python train.py --d_model=256 --vocab_size=8192 --positions="learned" --qk_norm=false --bias="all" --tie_embeddings=true --init_std_qkv=0.033 --init_std_o=0.033 --init_std_down=0.0 --lr_mult_o=0.845 --lr_head=0.00731 --warmup_steps=200 --batch_tokens=65536 --dataset="wikipedia_en"
MLP neurons of a small language model. Each row is named by its layer, matrix (up: input weights) and neuron, and shows model dimensions 128-255. Each number is 128 + 24 x the weight over its row's rms, rounded and kept within 0 to 255. Numbers have three digits each.
After each neuron's rows, "fires after" lists the tokens most often just before its 100 highest values on Wikipedia text that the model never trained on. A number after a token or word is its count.

L7.up612:126086108159137174117122104112113158142150097128121108104158149117124160106120092152135118165154138122104094133137178122148147134109132164140165134166134182104110188112090135101102129117143127154137109159118135123127139122130124150067134135186172133101106104138108113167116173096134164119140140143094113142175144107168131107137113099117163145140136114158142080152141089126117121143154
fires after: "2" 26, "3" 17, "4" 11, " Ne" 10, "1" 8

L8.up664:125125144102130145168128151126103172143129177124144074140103133118127146129124172138117124109077088140138119108119119126144124165115131097119098118163159115155144145105098137150105149160147157121163135111126075157165090123117146129126126102108154151106123162136110126129152177162134111147128126120141146098138106068091144155128101107152120157149118109127105155100121083119101129072160
fires after: " by" 24, "." 12, " |" 5, " to" 5, " Board" 5, " under" 5

L9.up464:104126146142147134146118140098091148102138103187102152093132139162136138138133135102155115111111144124121127120167116135147088139119120089145118104180136110156125144167137104169125106102096165095128146124121124103135126075130118115118118137114144152097139142129121151097113149185160123161108085130104128163123103094149139148129098080123107116146156135112118124176113136175112131171118
fires after: "–" 23, "9" 12, "0" 12, " " 8, "5" 6, " |" 6

L4.up225:149128122107162128172107163130115111138116149184112158139136122163160139117073149136090109133118127126134123151153111129168100104101159142143151114127144133130102155136093157107138135182101100116146099086133087192116163160156107092150103093130149131124129090116130119111166174100149183132135116153144156093107121115110135120104141105111137106155112150132091129093137127127109064085160
fires after: "\n" 63, " Dur" 10, "Dur" 6

L7.up49:104142148135110120080091142098148135153122156122106169170162133132141127096127109150116137107104077155097126132127098129156139140160125136143171164149116146133145178143136118128120082154145130164154124147146148128124164193173133163171101104113119105102123145120132132113146138139095151127090103105131119115071106094098117147157150105131156050102095100128105125188145114137118156142140
fires after: "\n" 100

L8.up570:151068107157127140125141105116134147168107133160124123094129114067151106120154098146118135118113118158106067134131094146155143116184118174132121143150092151133144163099107130135154132131107149184083114122109133143069165125129139142155102133087120158125132150128122116097131118073130099135120154097121080171118158145154086144183098124093088131163085128142115123146126108151135114102140
fires after: "-" 19, " G" 17, "\n" 17, " Website" 7, " b" 6

L11.up24:122097143117112133166156182113077112113104108127128137158088107168152154078145137100112139143108150141113145116165101132146114138128077096182083104118134105117131131125125167161129119127158152148145124125104137122137132133100129132179172061135167135085115153108138157126116148148120156162155111148129118134161078126108135116145111098177149134126130127104104129097112132143097146157137
fires after: " |" 78, ";" 21

L11.up464:124145137154134150083176132120082095160129133082128114130157101103183159115152146148130145103130109157106161153100153124077148105139138123133121137102143129068151149164091120137124125126156138137147143131132138101110130117129133149156144169116159141140107123137144114111137103117138122106200119105115144092107135127111111126174171110107116139156134139116139159124128128139055158112107
fires after: " " 51, " (" 22, "0" 10, "," 8

L12.up46:099099150107143099128110160133091126108120116099131128110130122127149147165117127125093126124159114114126107108135103113107154111086094111125121089095122109140150123127146084138150118140100141136128125079153120092146159114128062156106185082148153121108175146091104148160131174155096096181140122132097115126143078123106110119151149085169132111140137139095126082117144107118101142148105
fires after: " |" 56, ":" 6, " April" 4

L4.up736:134141136171120161142102158155115137150108171120092144183098140104095089106077119122060135133122131149126081129114123096103136083118168088134104061111141089123143101131151139124141116091133079127126141081117132153122143136144141107126106143163144151140119123105120175123102121101139084168106134084168142114100134142105143126151167144126159134133147143121083120154140113133151132154131
fires after: "\n" 41, " (" 11, "." 7

L6.up967:157124148145115125113100113116128120158171151149097189131101104090109120139117146137094117136135122127108075137071084084172127134128138155127110157105138163106135167096111115132153129146147121181127177117099118127099138111149163094169115108113107130089120145120107112119134121100102097121138132102131112132106098145153143150131171105113086124119124094154135150140136128117119108106140
fires after: "\n" 98

L12.up494:122083179112158117132148141154135134168115121161136133102133083104195133108151129168163155141146140141117129132130106161154108088134079110178162138116134124133105145113119144129097121109129150154201104087111122111112103130085075154115151143161102088113139139095156111120163146115111134149159148119125132132101108141143099117083098112174121122114108131105136097114125096151142149171134
fires after: " |" 77, "3" 4

L2.up27:126108131108131109130105151105103129152131116103194174126178103186097072184160142129109129154140117183168133115165090124109125126169161135129147130160150105137092142135144147098118156174127151094136090076139154179153131171192096084108140109131140121077130152160120176125132156123143109141111118126134154111075127145119154138101131134153096116093137133166107135142141108163084139150146
fires after: "." 31, "\n" 20, ")" 14, "5" 4, "6" 4

L11.up768:150113109152126115095132159139137134126104110135095135123144091115161145132124083137139114157141151132112108116141119102086110100153115132165177142098142085124108134115096155136119099103129114101170142143144093119106094135171108141145148165120155182157180114150191145110085152167172121115154116139130140116132148132122149111087071143133123176114136138141110140135141098136082171138155
fires after: " " 44, " |" 42, " (" 12

L4.up370:136148098119109134135126101109106124150129132157140091147160094120140128163133159137087137096120108179123108121108128107099090104123096109144123106124147104107134139155111121128172122102103100098115142153159095126159148127126094107103112111156161141149102133107121175125150165141099151136135134105110144081096135140137126093213124153121156152112139131158121105111086141105127158147129
fires after: "\n" 28, "," 17, " W" 8, "." 8, ".\"" 5

L6.up214:112126129148118110105174129127108149135113057097150142137157122067148121146102127150106109157154122150123114118179133126099115127114115134134142151119176188128169117128117146185095116118141146114126104134126117165137111110121097095162091131140154109100133119147137145122102121154118153107156135146138121144146143068120129126089134095098092150177165100154163117147091126126101156116152
fires after: " |" 27, " " 19, "0" 10, " —" 10, "3" 5, "4" 5

L7.up570:118110122136121142104165144093134120148088106172116114160104148080112140136082143156124129124124114139103078141163110173116128137121101129141128094114165126125153135138117149125191136162147126136127111117123125136134164107126109107180089135131126139140104127140084134091172184103118132143127152120124102136134104144109089121157115124112111123145159119152127142130097125133117139074184
fires after: " " 38, " |" 27, "3" 5, "4" 4, "6" 4